Part of a small language model's weights: 4758 steps.
MLP neurons of a small language model. Each row is named by its layer, matrix (gate and up: input weights) and neuron, and shows model dimensions 16-111. Each number is 128 + 24 x the weight over its row's rms, rounded and kept within 0 to 255. A neuron's up and down rows have the sign that makes its largest values positive.
Before each neuron's rows, "fires on" lists the tokens most often at its 100 highest values on Wikipedia text that the model never trained on.

fires on: "\n"
L10.gate193 [149  95 116 139 175 153 118 143 155 181 129 123 146 129 179  85 126 118 152 123 146 112  80 122 132 129 139 121 127 115 177 163 110 117 107 184 103 131 157 100  99 112 151 127  99 141 104 108 156 128 131 177 125  96 139 115 163 143 148  96  79 116 164  91 184 107 115 151 114 119 110 136 170 143 150 108 141 109 118 153 147 123 113  94 128 124 121 115 137 164 149 143 139 162 107 143]
L10.up193 [130 151 120 119 166 150 131 152 159 170  81 116 126 117 165 138 132 142 133 133 161 125 104 141 158 116 157 122  96 115 105 146 111 126 151 135 129 151 120  97 150 121 150 134 143 137 153 132 158 131 153 178 153 141 117 119 198  88 165 139  93 137 132 110 140 108  85 123 101 145 126 134 141 103 133 131 163 119 108 139 124 104 139  92 115  97 111 135 137 136 139 108 120 105  86  87]

fires on: " would", " did", " women", " could"
L5.gate405 [138 110 153 121 158 124 157 132 153 143 121 156 104 170 129 112 124 118 105 139 134 105 121 158 117 132 131  93 188 148 124 125 137 143 113  76 140 162 109 109 119 148 148 169 128 141 110 124 162 130 150 130 116 104 185 109 115  88  95 138 155 103  93 141 129 118 136 116 153 116 105 104 176 119 116 126  62 157 153 129 107 111 159 127 172 144  88 118 118 178 205 104 128 161 108 132]
L5.up405 [ 71 151 149  89 134 105 151 163 141 118 138 116 143 161 121 103 163 102 141 123 123 138  86 125 102 105 113 105 115 105 125 107 146 131 152 141 110 139  79 134 138 124 128 141 178 178 131 134 130 123 117 139 137 161 118 118 122 115  86 150 113  84 142 157 118 108 118 192 115 130 115 104 160 111 142 144 110 151  88 158  93 140 112  83 124 147 119 148 148 124 124 111 124 138 114 122]

fires on: " the", "\n", " throughout", " into"
L10.gate233 [122 119 144 143 107  98 130 134 113 128 107 129 128 110 100 144 112 135 100 176 143  69 138 131 102 130 138  85 117 149 184 109 136 137  98 119 114 139 143 123 179  94 136 141  87 156 119 150 153 132 125 171  70 107 107 105  90 150 150  59 122 146 122  92 140 142 121 183 108 136  99 129 130 128 121 110 104 113 143 164 170 141 129 138 174 137 111 107 114 113 186 111 152 111 114 155]
L10.up233 [ 92 149 167 148 124 144 120 102 105 115 107 144 138 135 125 161 104 174 156 153 120  95 123 151  97 146 137 132 116  95 169  77 165 126 142 120 136 160 132 119 140 119 124 120  87 125 129 148 168 118 121 167 109 142 124 126  89 125 153 118 147 106 116 108 139 103 130 151  82 186 131 140 141 136 131 135 145 130 150 117 131 139 109 121 158 148 140 127 116 112 142 105 152 155  95 151]

fires on: " comp", " fail", " power", " sett", " particip", " estab"
L8.gate185 [127 109 160 176 115 137 128 160 130 131 114 105 182 109 144 123 143 128 159 107 167 121 130 144 107  92 121 120 118 129 157 102 141 151 129 127  82 147 150  97 120  77 100 147  82 130 154 126  96 124 141  91 139 121 110 133 117 151 112 132 132 117 107 107 142 103 114 134 154 153 132 150 139  59 164 102 122 130  93 146 127 115 151 144 111 139 158 143 144 110 136 118  86 178 119 129]
L8.up185 [130 103  66 122  85  98  94  93 148 134 143 123 108 132  76 156 111 150  74 128 124 134 146 105 105 114 154 137 143 108 139 128 163 112 154 128 113 147 186 130 175 132 172 110 121 110 150 121 127  93 143  97 123 145 135 123 132  88 121 102 101 118 158 149 127 131 142 113 102 117 150 113 100 134 103 123 152 121 102 114 115 158 125 117 134 104 169 118 160  92 154 100 145 129 106 116]

fires on: " a", "ant"
L12.gate89 [125 149 120 129 121 138 122 139 136 151 120 165 155 108 102 123 126 149 104 137 115 130  97 154 131 144 119 111 150 189 138 145 154 107 140 119  82 144 154 144 146 133 150 132 154 154  94 146 110  96 152 121 154 108 134 142 146 185 181  49 113  81 130  91 183 134 135 149 110 119  96 136 149 121 102 137 102  83 175 109 121 123 128 130 146 115 142 107 141  61 123 121 116 136 154 105]
L12.up89 [105 131 149 121 126 129 108 112 122 135 127 132 131 165 119 161 121 144 144 146 109 131 116 141  59 115 153 158  87 115 127 145 129 140  90 123 155 120 184 118 109 114 122 130 135 110 152 175 136 135 111 124 125 141 152 109 133 141 122 131 115 126 145 164 120 149 151 164  94 120 111  89 139 130 142 114 121 147 144  77 134 138  98 108 181  82 151 148  70 109 154 125 147 145  92 129]

fires on: "\n", " cap", " played", " Bar", " Ar"
L9.gate508 [152 121 118 125 142 152 183 154 130 157 118 110  89 150 153 144 148  97 128 102 152  88 174 117  81 151 131 124 133 131 163 169 157 156 129 159 174 158 142 121 161 131 166 158  99 121 100 114 133 143 143 153 158 133 133 134 118 112 160 101 113  70 129 142 153 109 125 170 116 160 128 136 144 141 166 125 142 109 187 135 152 117 149  90 158 100 133 125 117 136 130 147 122 144 121 118]
L9.up508 [137  94 150 117 130 131 134 143 145 156 138 124  84 127 197 122 139 159 148 119 103 123 117 116  84 154 119 100 116 110 144 143 154 124 141 156 166 133 161 113 122 151 170 180 108 131  63 116 144 129 151 118 154 133 146 114 138 117 160 108 124  97 102 150 164 135 102 119 119 158 115 138 104  98 127 139 141 115 149 158 147 135 168 126 177 136 151  68 142 135 140 107 140 168 105 103]

fires on: "\n", "it", " great", "ederal"
L14.gate405 [137 158  85 122 116 144 137 132  98 124  80  77 120 114 157  86  71 101 127 163 140 143 135 156 133 139 103 153 126 116 141 132 155 146  99 140 127 124 150 128 140 109 178 131  75 153 143 112 152 117 154 165 107 137 118 114 121 118 140 125 123 113 123 117 100 152 122 121 128 135 116  96 139 136  99 120 133 131 119 146 148 127 127 113 166 111 146 110 139 112 159 125 180 183 126 115]
L14.up405 [145 169 100 119 136 146 141 141 108 138 130 103 110 118 143 133  77 134  80 141 150 128 103 134 155 136 145 130  97 131 131  45  95 149 124 121 156 127 124 124 148 114 155 143 152 134 155  79 183 172 195 135 130 118 151 135 144 165 121 126 106 129 112 119 105 127 104 153 132 132 137  89 184 162  95 108 143 160 114 153  99 123 118 142 145 104 166 127 166 133 132 137 134  96 119 132]

fires on: " November", " May", " April", " late", " his", " February"
L7.gate382 [117  90 147 145 125 128 168 148 124 155 106 151 114 134 126 162 106 154 123 120 113 149 101  94 107 106 147 132 127 144 157 104 186 157 146 134 103 125 130  94 182 131 116 151 107 141 128 121 123  98 143  68 150  92 117  66 141 124 193 109 136 118 106 109  97 168 100 145 139 114 105  95 152  91 137 126 117 130 126 137 173 122 132 126 124 130 120 144 144  93 107 109  81 106 138 111]
L7.up382 [114 145 121 122 104 144 167 141 149 140 174 153 103 122 125 107 153 100 112 164 159 112 144  91 111 153 104 125  99 136 107 140  99 128 177 157 117 114 145 127  89 162 119  80 164 144  94 130 117 128 188  97 161 139 142 116 109 111 104 103  81 109 131 136 161 117 198 150  86 119 105 127 162 145 156 126 159 131 125 123 154 154 101 156 185 113  87 142  96  91  98 136 114 125  87 136]

fires on: "\n", "ut"
L12.gate133 [186 117 134 143 127 156 127 124 172 157 141 113 150 129 151 119 132 108 118 156 176 100 140 128 125 148 126 109 141 143 105 124 118 124 135 127 140 128 156 112 117 166 166 135 145 105 100 105 161 169 137 130 133 117 100 104 141  90 123 124 142  85 163 129 148  93 110 122 140 124 123 145 114 131 146  78 130 126 133 152 126 151 110 134 112 149 135 101 144 149 168 111 141 115 147 107]
L12.up133 [167 127 120 118 137 114  86 128  97 156 113 144 156 144 138 151 133 149 112 155 121  81 156 158 113 149 138 107 104 144 150 171 119 126 100 161 126 130 188 110  87 111 153 143 168 135 115 110 148 117 188 149 122 136  99 125 114  71 149 109 118 117 129 156  94 155  93 107 104  95 179 143 142  97 173 132 140 127 141 134 100 133 155 102 114 123 129 111 134 136 130 131 125 143 136 122]

fires on: " 200", " US", " Pacific", " Spanish", " Pri", "bur"
L5.gate20 [136 159 155 122  93 144 134  80 125 158 124 132 138 136 155 126  96 151 147 138 153 141 168 147 143 128 158  98 150 122 132 110 136 119  97 108 105 130 142 157 163  97 154 121 119  90 128  95 156 110 161 152 160 122 142 104 179 127 132 149 163 105  89 159  91 137 150 142 134  99  96  87 139 118 137 161 127 117 114 146 142 150 145 141 117 128 121  88 139 155 137 115 102 119 124 150]
L5.up20 [118 110 121  86 148 109 177  98 100 121 118 121 136 134 126 123 111 137 135 157 140 168 134 121 143 106  84 124 129 153 109 139 110 130 119 144 121 142 158 161 147 107 153 113 155  91 148 151  98 103 112 105 162 120 136 103  82 127 127 124 134 130  91 131  81 153 147 109 144 120 146 111 192 120 127 167 159 104 141 127 157 133 109 146 137 161 119 134 113  88 129 142 130  57  87 123]

fires on: "\n", "ided"
L12.gate457 [125  77 117 134 118 109 123  91 115 124 111 120 110 154 107 123 168  99 113 186  97  99 146 137 117 153  94 149 129 166 161 153  95 134 112 126 174 109 150  88 153 129 140 133  98 145  63  88 134 121 113 142 124 152 124 150 121 141 164  95 158 151 137 104 145 138 121 168 161 130  95 147 152 187 111 133  66 142 135 125  97 133 130 122 139 110 120 124 121 137 129 110  88 154 136 119]
L12.up457 [129 123 148 160 124 140 113 121 172 127 142 127 114 179  96 170 147 107 124 185 125 138 130 130 120 146 147 123 152 145 141 140  99 130  75 115 161 111 100 101 144 156 127 107  94 140  99  79 136 111 121 166  97 150 158 109 131 174 134  85 135 131 135 118 165 122 156 190 133 143 122 120 170 131 105 144 123  97 109 150 120 149 108 149 101 113 169 107 157 141 114 152 125 132 140 135]

fires on: " small", " post", " large", " black", " white", " Black"
L7.gate438 [147 148 116 138 141 132 149 127 119 185 119 125 171 101 107 122 146 150 125 145 129 129  95 128 130 140  95 111 114 132 120 113 161 117 148 100 124 139 127 119 134  88 199 131 138  97 102  89 114  81 141 145 136 108 136 115 126 112 195  91 125 131 159  81 169 165 111 127 142 127  80 117 123  76 113 147  93  74 125 151 110 105 124 148 114 173 145 107 148 135 103 116 110 145 128 154]
L7.up438 [158  87 138 107 128 130 101 160 139 106 102 100 108 151 122 183 148  91 135 140  97 131 118 139  91 112 124 115 181  93 153 161 120 105 104 143  83 118 137 140 132 127 154 114  77 130 169 130 140 148 165 136 170 156  97 128 136 130 115 155 126  76 107 133 100 143  84 129 109 116 125 136 111 165 137 153 123  89 130 135 166 131 108 147 151  80  79 105 127 122 102 151 113 147 110  86]

fires on: " his"
L5.gate99 [115 112 135 100 150 154 135 172 137 123  87 154 124 150 152 122 143 144 101 127 128 133 108 126 117 113 142 107 128 128 138 122 131 117 116 137 100 122 140  98 171 154 140 121  99 104 122  63 144 166 136 154 129 121 105 124 131 169 153 103 122 151 156  87 163 147 112 123 143 151 111 106 144 104 163 149 117 138 124 118 162 144 121 145 124 123 109 163 144  77 168 123 104 120 117 125]
L5.up99 [130 127 141 142 109 127 159 132 105 113 116 127 118 139  95 138 106 139 104  94 189 126 181 139 109  69 126 157 150 163 113 133 116 102 130 143 150 136 189  98 142 161 127 119 119 117  73 109  70 133 154 105 113 133 134 143  79 180 156 141 144 138 132 119 115 133 180 134  87 133 111 120 150 123 135 122 140 109 138 137 152 119 143 175 122 129  79 109 140  96 140 120 125 108 158 115]

fires on: "\n"
L9.gate8 [102 124 116 174 121  97  95 132 153 137 123 134  96 123  93 111 103 113 125 153 161 101 126 149 125  97 121 126 137 183 157 139 120 124 132  94 147 158 125 100 138 119 148 141 134  78 135 107 131 161 145 152 121 124 157 149 120 142 116  89 118 144 148 108 152 144 145 136 138 157 103 128 130 147 154 139 119 132 130 141 106 122 145 107 143 166  83 150 134 118 147  82 131 122 162 132]
L9.up8 [122 102 142 148 106 115 107 120 137 140 101 123 127 141 117 106 124 118 140 146 116 104 112 161 118 167 110 144 110 121 143 103 127 160 133 154 154 160 134 107 122 143 142 114 133 117 128 118 150 155 132 146  90 162 143 147 159 157 159 139 101 117 113 152 156  99 121 176 108 187 132 114 147 115 140  96 112 135  76 166 115 103 132 136 130 162 142 133 133 169 118 125 157 126 131 130]

fires on: " a", " arr", "uty", " influ", "reat"
L10.gate129 [109 136 118 158 146 140  96 152  98 102 101 125 131 150 100 101 140 134 124 124 139 137 146 114 106 137 135 106 128 120 110 129 150 173  85 121 139 124 102 148 178 142 129 160 112 137 111 144 119 148 154 109 131 146 122 103 159 139 169 105 189 116 165  85 125 149 172 113 153 147 124 111 124 121 131 157 145 138 150 154 158 129 117 138 125  89 165 119 135 104 138  90 135 143 127 155]
L10.up129 [115 113  90 146 136 122 141  89  89 163 114 130 119 170 154 155  87 165 171 108 131 145 138 114 100 116 153 144  87  71  93 111 145 152  50 126 140 138 132  98 105  57 170 137 114 111 140 130 106 126 108 127 130 159 125 119 116 111 135 143 110  98 131 134 133 114 124 134 103 132 172 140 157 165 150 141 178 134 175 135 128 150 150 129 119  94 116 140 125 124 104 104 178 115 105 172]